Part of a small language model's weights: LayerNorm before each block.
MLP neurons of a small language model. Each row is named by its layer, matrix (up: input weights) and neuron, and shows model dimensions 0-191. Each number is 500 + 25 x the weight over its row's rms, rounded and kept within 0 to 999. Numbers have three digits each.
After each neuron's rows, "fires after" lists the tokens most often just before its 100 highest values on Wikipedia text that the model never trained on. A number after a token or word is its count.

L8.up71:526461490473494455497525489455460498492436494477482525505503478502511532512490514471491512494508507514499480517486470501497479478523496519546512485499516500524500517489512482527488479573496500524542475489528501541529523492497525492506496564489452471518500509498456485572513483480501505485501504557507522528495498477529509498495535485468498561529485490491504510501537540503475501480507466483518511468496471484491481491513455533457460540471510496486455501498477517497485504515454489470480512493512499546470501588494474510540523468519513493493500501479474433461502482514490515487
fires after: "h" 54, "H" 15, "f" 5, "ot" 5

L7.up3:482496513509509477493483557509507514496509470503513523514508528478530482467537489477576500486518454482492493446513500513527479474501525524495527490516543518504526466495481479509492464486470536493432469434506528456473428522479496531476492547508486486514519481503493497487566515513504494524511506493511503486502506540426504497496511531471503489528483505504456483469487473488474534538502504514469551478481478508506510502511516526498503488504529504515518531517496496466528501551510485542480462520518491519496524498523458525514479502494506486501442482531470513502473527480475457517
fires after: "bu" 28, "ou" 22, "Mar" 10, "a" 7, "il" 5

L11.up510:515473498517456495515469471548529437518491465468493500516553457492490495540573523498505510467463472470492483493491514514529515499500446477501479496463468477522490497482516464470499448519484503516515514472507481477490504457469479496525503487547506515515440457516464493487527475538524524487481503498520510508488475493559463478544524478490487493552507551492490488498522520531495538501541493477503506520479500533466531499528524500460467546496501490486515491476492491470539477517491504503556501470519490505483529532549472479487496499510504514501509529525520496498513485471519487472
fires after: "st" 19, "St" 14, "it" 13, "er" 10

L7.up101:491509509490558500514521489515496497447522487510511561511524521493519506500512465490508513530501523506490524449525472540538497528510468467528451479551495474513489484481509508476484474506511461547447526535518484506503507507510524481474494508446525482499508512504520532521479498529497496513546486541504539496519502434487488497485476501545523485493560477479500483484477528489501570512516494505473496485498494477531500476515472521502473479439470536492509486472507453528510484549495513446519457493492496489488487490476480510477490493491475467553474462494483498502473505468525507547
fires after: "M" 19, "E" 17, "C" 17, "An" 10, "it" 7, "L" 6

L9.up191:515500499471504506485457524498510526526502520518477485517522448491495491477496507524508517519504469451489474480464511518510529480521487518494549496488547470510499448494532540530504495513500534509538509476504504534548515472452542545498499486519492491508446508496522554520473479465503485480492511537540512550502479516509508480516539468508520526482485495505511482486566508472487506508477491554484497447490499475532475509450524514436428491476507507465492473480483497503462491513504484512536486510479512501465499539490483493475513524535556501498517471503495520502482551495479510465
fires after: "0" 26, "1" 13, "2" 13, "4" 8, "3" 8, "n" 8

L10.up648:508491503496514499510507504506532504471537529487533465508530463518493510494489456433470523493479501461481506468480502539489468487488501509514559464512501487513520504500443552484492479503492462558473496470499499488502521495511493481505512471473531479516512478534501502519526480522548458519538502530518525451502479509546489460460499525473482490535508509475452510484531497503455550517581497515474490478488477515511523531495488518506490478491461477521509551480476527493505482523452489515487486507484493512487496536472511523497463488455512454495447495513500525500496550480523499477
fires after: "C" 41, "c" 19, "F" 12, "or" 9

L7.up324:502514499448519553521473526471481479520512489485475529504517491454522512465527505477490507491553516492513495490476489514530484544525542459488492519503526494506456504500474501509465516480509476497516490489504530500521462490482492532538478518539478501503520499489512532470519503489498488477500482538510497485512407464471523457539488497478532542486454479516535499492489486508508541484511484562468532454512495478479505513490487486482496540457469479465525527511523508497582494506512489445505505504543509512490528495537491506496465513503517482526467485506504498488547484507520473444
fires after: ", " 32, "." 12, "all" 12, "or" 6, "wh" 5, "O" 4

L9.up702:537515467498503529516504532500503524493464506429480507496511457499489534482461545515516528483548471494510520493461488495492487471497461503521498488481527498507460517501513493575497509518466528527504503449561507534486495501484468492507499462485425514506510446507526520487498470477480490479493528516525472473508507459470493448537543486490509532512509483489491484491499488511478580517481501480510512528500497495469514523486492474486491514496533492491535521508498536501535505505493517490503516526473513456471526518548500524516506459516522458484464457505523511438491491512531487500
fires after: "," 56, "4" 11, "| " 7

L10.up373:486503539524476518496495460494528499499503523484526495522488542498489492518530486492541494523542503523492476466517506501515543476446463500461474499464470499504498522492511499497533461502436510497522449489516497475528477491526514521514498504494470521459495497513548554525530494482491549505487467502509516486484559486484490523525572531491470563510495526504496466499507530568528532486510506489477496479470517510521472513467513473517484472522505491494511492513469492526462543495512516499453477531481502463478454430513487516531499471465509516482474472512470470505511505507503521524
fires after: "s" 51, "as" 15, "l" 8, "S" 6, "el" 5

L9.up406:465498522488500476500495508446559514510506533437518474498511497467515490509542535509550519500504481482474478505518488537452478508498485534459501517498479535500488475499499445520463483503524503496489471459527504493501423483490448493487519486489524502511499507528471468520489511495541530506515499503526496523491476493493479443519524540500473497495507549494507506450493501432528523507495459528514535487462479504517481507504493508515471505532517502515507504496486499531486520543496535512473456488505469523475529534515474508575500462512504457482483471514491489468513504490492480558
fires after: "b" 18, "u" 17, "ou" 14, "a" 13, "ti" 6

L8.up28:510492500473540519491488481524508513469506515500485486512490495509488514483501482517515497485473547496495469505517496510499482522496504517482491446477492517484484456446518484497491458524474489553486523487518508463514461517509517439516480458498514493521456505507468488483554473502514553481545528508523499484487511504511522488498487507488438506501489534527451512497536529554462524525510550506515512532502478513552494536452475508508479445533492497502475490473486486537511494540496533472490490469478501538470519506439481496559487519543498478471508480486494535525487543504487509553
fires after: "C" 19, "c" 14, "F" 12, "I" 6, "S" 6, "P" 5

L5.up652:533525520464498466487509516471486458489503495539459493506503529473495500461483534497461513506534507471504492506469489511490485545536555474502466532499499487506464507483491531487499504498512513535503492510507524526482433475453489464517499539482498514525540498499503562469478498522532517525485461576493520478481441504471531478501536509494529518472522457480495489547499506500473523518479497517537501525512477481495531491523501499486475526483514523492482524487491528520521498475474472482452480522541516485483474489527516495525461451486542481460502477515550516529530511462478510469
fires after: "(" 33, ", " 25, "m" 11

L10.up408:511502496498493502547496523521512505496495483488492468519531499495525550514523509481503512536491452441486465462447467527505475494535421513516502498487476549514514551477527499541498515473514455511502482461506491454525469504508497501513498496487463458491519476499519497473555540489492501518520496459498511525500519520485529531514553498528517535522494488479448448482531467540473509488498476486505505495507500495507477511472493517487501469456516490517479491502490541512484515566476462490449490514496545506477502477500491565504491488493515499518467488488478511513536530494463543502
fires after: "g" 17, "S" 13, "0 " 12, "l" 9, "ing" 5

L11.up18:517478502530486479485517467466458492447500515500514472517533454509496445505489514507532536507516471478506504488448471493480513536515490500539537490503534517503461548437518541571486470517504510513512511502477511447465509455476509527513471498510474489514451481523452525505500527513540495489518462520474516507464523458484481507524471496519526483556464503508484524547467518479485517520483518464472503506472510528479485464522471536502505507546482506501498476527495515503480523499514548480489505487490481482474492527552516520494479508492517519510538493536530495504481546487473505500
fires after: "po" 18, "re" 16, "com" 14, "om" 9, "m" 9, "o" 7

L9.up514:488533471495485555516496485521491469508506503462506525497535470498508475482483531518472502491492524481489506535473499471542523511512484459521490500484533473492477501474532485502508485540535453479495486462510496500527508532466519502495478540491509519511510494519452517508512557529483438485479488500530504520495538445512488494551495506565512451454504532492487492507480524478473500502496503493486502475491474537562498487512497537495474497500506566492479500446491513542516495505513514496531484494491500453489496490487481509485485497508554476488550472524508525441475516485424518523
fires after: "m" 29, "im" 8, "om" 7, "ord" 7, "m " 5

L5.up358:503515528424518501507508501442542499529526540518507486515506503478497512478494504492531505537523485456508484531497476472456477543475497455512447501526507486510442519507482543494461496501442449505492488513497497495504524480489518490560522545485485507496517495516502524501497568503508482476490475526494521500473438508523494483540527511531540530484517496523518497500533469482512528523481498529485468485474473448480482482526499514504522525439453485514502556499493527506523489477490487522527487489511497497486495497504498495543469455470514476520468489497531524524524502495524468484
fires after: ", " 29, ") " 12, "(" 11, "or" 8, "t " 4

L9.up292:490482544482495498501506511500528472486467478477547498504512477523495456448543495498475497528505464492500527470502517485490514583467503502480510517495475541501443485495546490535513504486511497512503520468499500513508472497501470493493486525510507503535517469509457469489553458483508453489488486479514531501463518511476491502511518465524468530535495481490492464478505505534519506527517538488470548475492473536512493545490483518503537522514503472509478460466558505480483520478457541498483460480522521539467457495510505525517501460537483468521484480525507510460468458537529496519
fires after: "op" 17, "an" 15, "ap" 10, "at" 9, "as" 9, "im" 5

L9.up634:478514538501482483544503518452497494468540488494499521513528478498524548491476501500471514495483500509504519522462456520557494476510487481537477505480513506520432519498506476529491520502556477549575507520504524486452491496501509510510503514465459449479501509511463508484522524533503463464476509534491495499510464472456481488520553488505524518515507509508507498491510513493478480500476482436455551481497473468465488466553487499491495510484484515436500515522538506503540511508519487492485510509516485510481502542538487511505493468500493499520525465497447487451523495506522471482
fires after: "k" 30, "ld " 13, "was " 12, "wh" 8, "m" 6

L9.up9:447502532510497501520499500499477503501510511521467515550508536532499479518507512461513511534523481501480493484538452494521514452460504465474492467500484495520455511483469495472520476516451455537511508540518502481510484459482464467483469504490510501487558505522566530497483525493523504521518445494492498477502515444472519515491556504479484480561537515484502482479505526518479523495504481532494483518438512511521519503499483532498504541491485488487512497491503493513508487531503517434518464499469491513474466475519472516490491495488534550520449454501493490541467514488519537518
fires after: "E" 43, "it" 34, "s" 8, "S" 7, "A" 5

L7.up640:474470520514489515501469495503485482503495496512527488514513519545507493502515535457529520534490479500472467489501516507500503503483458472492476492497508517502495483477466511501459418545525476515511494492522498478503540519485534501501491522458512493504502470507483522503516490488525485515489483479536508506492527479501515500517517460489487471564528475509494502511543537535475519478510543504444498526524466513502516534499495507493455469452485504524485512481466436545503506568485524450496499523471572485478496512527459514557512474503530475545508473507517509523444491467484532514
fires after: "L" 24, "oc" 17, "W" 9, "r" 8, "ed" 5, "ol" 5

L10.up37:477470524516449492513503492449496516491528502509486507502546527528464497518501503498497506492494530499483474485513484485477570514537506518470474492512531482499454503490465477518499492524499485547465456456520498486506453507507486542492502497511450505539512508506497488499544492494519491515510470505501462486479521519523522490548518547482465497483510537510490445455510492456463484490536470521486482533506492536543535508523508477502492512487532489477510495509459488522465507574457509525541506530494505520496468499520467544537496484496542504491461486550507526476458511462491475527
fires after: "o" 26, "ro" 14, "a" 10, "h" 5, "le" 5

L10.up239:498530529554500518504500489514491494459477496499494507508501480498497482455492473503507518512518506523496481495482492504550538503502479460526526514524546526517500507491484498548508516550528495519560474515527494474523516514496452492458460485539476480463468493498542535504525491463483494506520507515568504457510519472467502496503549500543535495517501489462483477463491560525487493520514505484428482448524504502491497474473445495505466460481482510496517499484499522509477516505514520448513527503462489515475526500536523555471436463496497499493497469509500486535511520485508512492
fires after: "s" 32, "S" 29, "d " 6, "el" 6, "D" 5, "d" 5

L9.up529:474480506502514507523490507509529490467517448467507499510534524495518443504539509492506519558503514452479484461531484506482557539530499511446504496488464513522516526492508474479481477511454493529467485479496538479527511518503492529459523480483494505507495529514481474519537513496517505514484471512536517512497511514507480521531496497467451515500514549509483493486554471496520513485518487504456567449470493520549458492508497503488522488519531475484504503445494511535467496523505525522436484484503494517461492483498488579522504516471479457497470497510496516511472509524472500461
fires after: "i" 17, "ti" 14, "st" 10, "u" 10, "n" 7

L9.up268:464510498521481482531496502530494497472519480481483522516517507471528477498479545507478493502494479489484552467511529471509545539518521477499453488492513485506498471473496472485470508521530451497512528485566488508522493509466489568532475495512448490530530483505480474536501499499505478478510504517515513482490525500486525537525499497509507459476498576519502466499513545535485513477479513513468535498470493508486503473469492509520540483462509493462462440413492467499493553530469489504522505519525494555490479488525499515499514533488506498485538491514494474499499513477448515520
fires after: "K" 27, "im" 9, "om" 7, "w" 6, "b" 6

L9.up158:501483524494491476517499507521506489489490505516511455504514546529501513469521501505507497504502491511517461521493511505508474520500493529491509517479496483506498503488510475482481481495538543500486461492512530505508490473445511533489484494511504491527432494508500559469529497535517489465486471518564525505521450523501516464532515459478483494495528511518446491497535505522461479464501502475440575493466470512488537470509497507505507491551519519478530456511461513491521471525519501496484536502449531533501497500474506499488508497513528509499519440529519488501414530474517499437
fires after: "e" 32, "ov" 13, "de" 9, "n" 6, "f" 4, "in" 4

L10.up572:493522551457522502503495501452501480485462484440480469488499516499509496491530515504504504518499499485485519538502466496469490517493521476483505510482482572493493466489487477496501489521501494472514482492517525494500463472461483489449532485483517508546513491512491507484587516497530485523504469488543504511483498517461484484497495495526483526500507541485486500453501510499502536506499524473518496465482499533528503492513485469504516517524516440494505477495480524512513530496453549486501455488503484565481528493459459521538512444452507490550509496496536547495511486533531568510
fires after: "an" 28, "is" 14, "si" 7, "i" 7, "tic" 7, "as" 6

L8.up159:472500537511428506535530495491509502475508492548502487511509510531503502504527537493546516505486459523501506489501488465480532483478453492467466476537537492487493505484536490562485508481514499516522489497498489502523502489507514514460519451487476493535487469507515489471519514433533517518454502471510486497526520500515525538538536490484488468491481504505501488456597480541504506500482550497489505496480481515486508538492494472474505435491553475522522529485475471550476540512462491501504510521541509500485481492533474511514512486514471506481489497512476498502479490478502565483
fires after: "s" 36, "r" 16, "w" 13, "S" 6, "4" 6, "k" 5

L8.up501:496499518502471513509524486478503523482506518536476495506523526503539512487512502486513498482495524517500500496512546501485592519477496482469524516458527504515497485497520520494469479507542441508516452512511488524524477517516495492471494541464468508531511496495532525499543500497492462535436457492522509528495562490532540509510483487517479487545539483484488489483520497544495486510513527483465501486506490530495486494487441539500530514502506514454481462519464464520492499523476486483505513529487498518478459471537494541537525466502508513546495494533536466459430493494486465485
fires after: "K" 15, "k" 12, "q" 11, "om" 10, "s" 7, "m" 6

L10.up311:495485556488443481466494530500518511462498483456506501479526473547494459455493516529498510444519534497472530510489500465542525475482510428478477477540468490497490486489500476525486509520492452500537509492514514485483504531478524483485478554492462511563495459524456455485517477500529455511511461495513542494508499464459467526493492482508504480479508492496522512527490549485504519513493502468524542484514504518540494519510529499497503521464498553488517490462544478527509473470513540468494494486532470549482513515473490493532508491502542500511492501516502485453505503510499515498
fires after: "p" 30, "im" 18, "ex" 12, "sp" 10, "uc" 6, "m" 5

L9.up505:471534461487517491543482510490487492522536514469513538522511524500545474482503492502525514496486524492463479511510486460497525486518455506519495499520573427529488515492515526532502466540530505508484538474495508499472520522503474491520466522504462502539448513499474480480493499462506486466557502507499526524510496479491451488506488476502475489496526527486502496466489505484493507433486543564468489486482530485505493510440479540473430534505529515512524500505485566490483510524508531469508497469511477488478496493489475502502504466493526502482471532519507505491493444513500528506
fires after: "t" 23, "n" 13, "com" 10, "on" 9, "en" 8

L5.up715:498497492509491468504551502525523512474499529486473490511498528459511492475510535470514497526554507449497479479545505497503524494540494538503473466486462544489474461470467503472485445507504521572473493503507488443526463487496470480531478466498484509524518517510479521524501475495524502526521498533502505461491510515501508505526500525466522461492496533489491487488535502496460565516481483512488509551504492501508523519504502521508468520511509503485454522531488482558468503555486553455509489520475515500491502488483494521513504503479435486484478499499523499529487535469500571533
fires after: "C" 17, "S" 14, "T" 11, "N" 8

L10.up105:469508513534479523518437502497521453496483412505491549533527510477509480493529527517511516495515507466495534479494499483550526463526456471486489463498499525488491491471470465473492498540492500493512514470491511500476524489453530545565500504520485509518486509492489502461482503509535507468525496532507507527509523473472508466507496499485466487508492529489465454469513521480504509491491502453482518518491472545547530484473555469483456478528513497472531520510523525500492500510512553516500488477525517516475511491553455499534504563492507511451496519500516482490481474491509492485
fires after: "st" 22, "ti" 15, "it" 14, "St" 8, "ati" 7, "o" 5

L11.up78:530504512532479535525504530557493490478553478512519485505536524504493489491514511492493502519534525490479525497483440513532516496530491478494530483515540464496492449496453550477494465484476452497536524483500486496478503487505546510509513446530474556523558522505527482464491482527521489495517487540484545503483498481506536489543503478501499495507492498487474494468488486484500495490556524470536468550492478497467508476495532547495451518456479466505523518470507498497472494539493499499536488525475541529498522510502493490452497494489518498480492452487497545479478483459472516468
fires after: "e" 28, "en" 27, "er" 12, "n" 5

L11.up696:541496540498475482508516526460447501492464483488486469503536478471453509501492482493539511568497470472505475510504529490481494514557541524495498522501522477506522517490501482510511520551493488485538479507517501509520475477503537509491500498464504456533486464511478503547485527534460513530502488509540506509515499507430544528494521476510553515515495502535508487562492500503503521508517462480477527477468489527481495459481463478461490498435498463496500478519506527551475508540494521510484502491506472494475521483508483514515528454526469477498517501529473475450511515470489474534
fires after: "h" 38, "f" 25, "th" 12, "r" 5, ", " 4

L8.up119:484465546529473496490515501539482489477528501510496499522509515527467465520475526475524520503503510512483428469521492528538557460509457479450474474524488501497489511490451501500505457517496506499484476493542506524521510504501512501508494508500517471517543484508454475515506502479505502556498470504504500475510502492533501476531525439510553512490537483509491504520567521516462532470481484489505479517512488529537498497516484466480465476507501469488484505442475456509477494562451523513486524526517491497479530527526507514548524507508447490530533486531492482477483486492469539486
fires after: "L" 38, "r" 14, "R" 14, "W" 13, "H" 10

L9.up117:471414504540516471521518504557524425459535502543500508491514482524482478518500539485517509525507481505484495473512535508480507459544475453525532509504511530504522469483478500494491467509509491478504440506501476521456512495478489497515531455503504503497493511514470496509491539529510497492477478465507521533489540506454494499554525441477505481510531540508500496550482534499501505465537474474471483539487489509503487528489541485494492493516497480498490509488449497511501499532516499480423539520497520499490515481529489489470491480491473525502492481539466492503492535506529527528
fires after: "e" 25, "le" 19, "st" 11, "St" 7, "al " 6, "re" 5

L9.up262:510471514519451483499503527510532477458501469511528488505530499504462480513518496559512508509485512509525485472499472528515536480524513508510539510532508520489512482498483508511497458501536543483524501501497535512476504480472466521542499409556477479520455507486512519504474511530487503526492476492492481567508460499516509480546555448483505477468494501493540461489550488500465545477532506512495494503513473486490484494481525484484468465521495487484519492481497516509474523531515509493541537513474548497491515522498518481462446511527534507448505464469499497448490505483519516497
fires after: "1" 11, "re" 11, "o" 10, "ev" 8, "e" 8, "n" 7

L11.up246:519473504453490532478504529507533498512528516468471518540493511485508513490548528504530489482526468426491482489499528492551528532545459513460514532476493478496465568494517506490492473497519507527496489501456512515515528487463474491491449475538481513497493514547477537486558500504510528511494487506498527508516502501504529472526506513451479498477460531496522494478549480482485515507539511545466533479483551492538504480469497528496493500506547497456498483488546505521462485503470505502481481469495496525493513482506470512490481478515500483486502451494495527425500521468526488504
fires after: "o" 18, "n" 15, "d" 9, "e" 8, "y" 5, "3" 5

L7.up743:486483508538466503531462498529493511472535487534499500525508488539503510497509486468521512540459491519498483490524503497545520481484447469483490522510477525526499523498494496516518498536494468491477465520499479455523457526526498475488512539471476477486505462497498505529523505478540546490513496481510498469535515466474510505501562502530544504531523544489507479505580495545447513464492497504502471494478513528509509513452453481488475454477535509476524501501471487537497515547463500416447477521500484507479482471519499535505510467504507520514476504504467470501491509473496498502
fires after: "E" 30, "S" 26, "L" 20, "l" 4, "os" 4

L10.up387:504460520483469516531511509446512465482532468512519514502512511528503534493493512523500520483480513519495508498517497469536465561482519461507519488518535479532478451505529515518483486512535531475540505518492483504515480479503524498498511465469483473527466493496491529485497503486530530503466480525474502554553476464452485530530526483519496534497499492512489526496483504553459530465499520491506513480513496490545464508447497493463449475517469484524484522496494547547508506495495482526513499492473515497477508481497529503466487455501571528461502466491503494430498468494528548513
fires after: "un" 20, "ers" 13, "ev" 11, "per" 9, "re" 9, "ec" 8

L9.up551:477506466499478477523438508520496509525488472472473462504502498526472498509445480493504507475522504478516519486456477419521495512532548474524480538533528515525509559491501507512462519504458521511513475506502525520516491516488539502518508520515488481484506473507474518476501481540534492459518508503522525479509505446470492518526524506456549540506475482512517448522487520501456521510518515509510531502478526489471497477466497492495506521477529523482514513505526541518519533492488545466509536465541508485491476431537503495482463504463529494455509485541494517469487474508480511532
fires after: "p" 28, "a " 17, "im" 9, "m" 7, "an " 6, "ed " 6

L10.up98:481501533504490452525504486462460439501508494474524510493521510492501451499498495515515536531514481496495506506497511475555584510521447456491513465530543487507466529486526543573478482516550499510548516517501498483480524482494517496477508528530465519478494489503542526506505510462506474488495482500500497511485526437478474539495482502525489536549469537512493468484527531488479545516473499515484475446485507507448525499484495519501478528487492500466512483486477495495460518507442554511482513519504466489484510506508511529480503493496513491470459494499516527516519488509502473496
fires after: "o" 34, "en" 11, "re" 11, "s" 7, "n" 7

L8.up296:491500498508473496501493493536552478492547512513493501520501511485461540509530500473540506512491458490502510478490536488535507488512430551507538484493483496503459491509539499510549473533517505526471465468489493495477445551462470509472507480472513466504539449497507518469497504487493532472496466510508521506513521505483519533518509545515533537500541471489480453513555476516498495490586478499498491519499503477500514531506494485484485495470530464488502476542510496511459517554493495477501506522496487490474518497534450537485474489512465515486481512517510475495480521445508519461
fires after: "L" 39, "el" 17, "e" 10, "il" 7, "l" 5

L7.up174:481514515491497521543497529464507477500441451451484511509521536504468557461461580495457516503475469511497507513480497462482459513507537510496484503525539511520422506506487461535488476478511516480485494466508502529513525488507503502499490486437469514513516488518519519549492509473526528512492483522510494480507506495520491486540511451499518547494486453510474489512533495540490507510492501508480534477471437492506493502493508478491510472511512511465536534495503561520513515512515515487475528504441504509498535523476485522534513481513523510499518479515475502465509468460521499464
fires after: "av" 20, "," 15, ":" 8, "was " 4, "p" 4, "us" 4

L8.up545:482538518521517437540456484498490442515497453449484504495508515548480427491559509476511493505502495454489494491485516491544535474516501460521486517518566512497517533490526512529494464505472499494492491539517536509467486459467513516496499516531502494504515518513482530477516510471513511526508507514489492502520500488447488471535523464490493508487484522495528497495530451475492523507502570501504482513488554493484515547496465503505516504493519522482513501515520537480522506525482492478492506487502488514481498472511478503491450438501479490486455435531485511525498490500548518533
fires after: "n" 28, "o" 10, "er" 6, "the" 6, "an" 5, "on" 5

L9.up583:522482516452538496524530528507504508489514475505486497530556524472483523500484518477476501509494489485517507491502517542466535529546496547477520476501519519495494509483512503513446510527464514532492461450481494451505525464498445468484483497528469527491516481516483486505522515500455466501486456490496506469480505498529488527551511529502493472503483522488542466451526509533507494539512475558421546496444481480530525479501452470513480533526533503455524484511467520494483490515476516516445504511502481498467490507519498525482473494491511537505494508508544478485488504483515513492
fires after: "o" 26, "h" 17, "y" 12, "d" 8, "li" 8

L9.up201:545457499498476448514506483471503470498505495499474523506512505510490559507455474504485507499533464448492481500486491490501453477549501511532506486495518510511513510491508500506471496551523464509508488529520522503505464478418518509529487499451461464474471535512503540549477514486471491488491477499484514501510482469454552487509496523500558560534492489500472500526505503470490524498531468517486555511474526497480535504498462505502479519487519502523516530516541550506506495511509468451507503504479532513478506517525491509527444495507493469487476483519535504492531498472479447471
fires after: "| " 15, "h" 11, "f" 11, "0 " 10, "-" 6

L9.up761:466513537530485516524484488505509509497478522463475509524501509552465480519513520514459523525520479467500477468489496497522572496484454463463475488474512521503511527483474503569481497503543508531507497506511492492546522520538509481490511479515480486490461457501515504475493513528473490498507463469528502458500484498506541487523490505552522484532486495500493483441536484545491473518492478510487504534513476510480458509504486515494533504458499495496494458479474466532482510521501536511517514489516474549473473513556481556520483476517471476482515448531528470478475468495480513446
fires after: "s" 30, "S" 15, "K" 10, "k" 9, "el" 8

L10.up582:474512514501500494522467538480484503487462521483541523547544501505453465492485529512528513560506514490492464449502534503460527437508495485488492500527493487499504488484472475479490474507533465512516487511557479535529524471505495472517501500494539532536458487499497514520514539481499486539518497517546513466469495505501499518499509479490521485516548524495552497511471497537509528492525503492462500529513502485526525535472495459493418470467476462472503506473519492513484482537498566502457476479512551519467489493481480496517446489519469465494502486503480509513488499472509499485
fires after: "r" 19, "1" 16, "L" 14, "C" 14, "2" 6, "in" 5

L10.up713:479524525485496459529518517461471480476458475509515506503513457497488520485468527474467524497495488533515470493494490469524481500504506542528494494514500514524487516479485449511509495511529434477516509511492526492494513505519511492504518525451507537482486483531517488452507520463518494503475497520482485459499484447479529527494512469543545499541553522527475510544512524519494483542554475479499512468466518447500513466492490480466502467493490501526541529486472536514535476484500525472460506478513478476484543529485529493503547447482521514534511521499483463439529514465496497511
fires after: "ug" 13, "ld " 9, "g" 8, "h" 8, "was " 8, "ay " 6

L8.up581:411481510522502541545546472501476485444478508517509521532492473513536486515477490474537524510493504502495521417506490532542503480504460504526465538497546506509501500477498526486506493525496521543507478481493501475504520506507491488531480507470493484501526507504507495493502529521528495483534495539488511492531499477469533503491525485508556490493566519493489466487462498461524560493490488516470507520489501477519515467516466558479475481480498502497475501509491478536484512553480500451476497495547474481481494452515490506523502472483460518499488492501467490497460494489474494558
fires after: "S" 28, "E" 23, "M" 19, "A" 9, "W" 5

L7.up298:463511521487517498497529525537508502462540550483501462516519519517492528452467496504527504490481517501497483476511477536512523506476486486508515472500496561500455465476503519484481475468504428544473469458530500470510476501489502445526448470494485477553518484519482509493546492476538536551479499477513515485494471514468525502497497536532507485473493501537474498465512546491452533542513505488516501491478483491535516490493498540499494484474519530481496523484476467548482503526476551478469473491527473498493459494469521519517495475505533509521519488496492491522493555505486542489
fires after: "S" 34, "D" 11, "A" 11, "P" 7, "C" 4, "r" 4

L8.up92:460505499486538508518443510464466506489516495490481509511489476536531472475460510477519527496477506465483435502480505470535494469535533460520475487556530552541552495483485500514465530495458519536509500539530484497509528500512530476514487470514488484481485510499493520514493507520536526518512524526544480435516484489505514448492516452462532508519466478488520507496562498474493534527508510511490490530472508518497470490480478473481477491444470532509500529500503532502507508507540512481520515492479528478497539493550517482457469517484495508488496467513455466500525470487486504516
fires after: "a " 24, "f" 13, "c" 7, "A " 6, "to " 6, "an " 6

L8.up437:482473499509480510504505513478525521455496520481479505518498529500485506466470471502518531497508499484494505432541500516498534488480471451505474494489523443506481483493494496482475426509512485519478496469551494474530511539515466498513475478522487473518522520502539490506518528487541522523499471508491556498507466544519485482507506502493515466482527479504512475480516503525489522553495551466530513522500481528496493486512439547494477535493477535456495498483483481538457517536489567496499546503545441522480448508521501474474488480495492470528529490525481503522489516529494519497
fires after: "D" 25, "J" 11, "v" 11, "S" 10, "e" 8, "V" 7

L8.up98:468481520500473504528488527451472484494496457547509487517533497504524497508519490466540510485537478495501489474502525517453482485555528539449511478459546415508508506482457517484508474528502520540495456455526527491500499481473507548545497536508525470516517468511454496530491540512462481517535519496523503496500517521466541492517557514467510441492523504520510484500509501508462495514479461499490550518458473483519507498530476477490485487488541463530481522508506529515477506500489477517491512496512520480491515539547504506528530498499461468491478468509496511504477511493507500516
fires after: "r" 26, "H" 11, "w" 9, "W" 8, "h" 6, "L" 6

L8.up766:502539510473513497514523555542514528485527488489501487507523517508531450511560489523533501497457490481487483454519501518485555517500498489468517501476499482499486455497482484496472477506543485494496496457518490487479490531481477485478509521488485521521543487515519530475527514504529521501492498501527496484483495546515498503462480491493427461477542550492436489481495523499495520512505530509500524486490504501533471494511504505484529473501546506455526493478428541484519507509516524528511434501530504505488454470493482559506506524481515475508476496526518487508434548512490470469
fires after: "l" 14, "en" 14, "er" 7, "ol" 5, "z" 5, "il" 5

L7.up10:447529502446520503513463481520480453482538500510498497525519479483544496527492494500497515506493462479512492462471471511476467483507518446503506548506507501512490514485528472532405507502496461546496500511509505517522497480498513501550488549489482488494519501522485512475486545476516520513550502496512526490498488479474498492501497486522512454527547498517503517474546508502510532491522518478513474529501512478495550504533515505484495506465481493502512540535465509525508497518471473481489469446532512468482474507550437506473459479498494450552502484511510520525513501464546484480
fires after: "| " 40, "8" 7, "7" 6, "1" 6, "or" 4, "(" 4

L10.up680:532513504512548507538512494526499476449495462478532511482546518516487492503541492442488502510459510449463489482495489527498538486523439453500502492473487495498505517490524496489528487511496508486496493482503507496474508476497500508479501461484481526500512532512521479463505468501542519494504508522480533438530455505543499461512531511457476478551511559502481517478502538507467530518543523519509483524479531496504512506448477518511522465500537484482499498484462504492502533505499521495491481499454536544472501470503504505487442496457466500512442488492548510468458519503525526520
fires after: "e" 25, "on" 19, "en" 17, "er" 9, "or" 7, "C" 6

L11.up293:502479495507547470521510523514517510476493479495494521519531502494478483480534511450500527488452480454453519431516519520512531467491476475524493491504514486563536505464539482454491460535491488505475522477513530493493505476505518462495486471494520500538509524511511473469476562500556491524526513535490514488468498524509503506482481484478487492521498520466438452494502529516447527496549534475528463530515515464469484481500487495467533490480532498524470518490516514500510459533526527498474484494526500530477477494521487488529494501490469520503504476516501531505446526493558490500
fires after: "or" 14, "ol" 12, "C" 11, "i" 9, "di" 9, "n" 8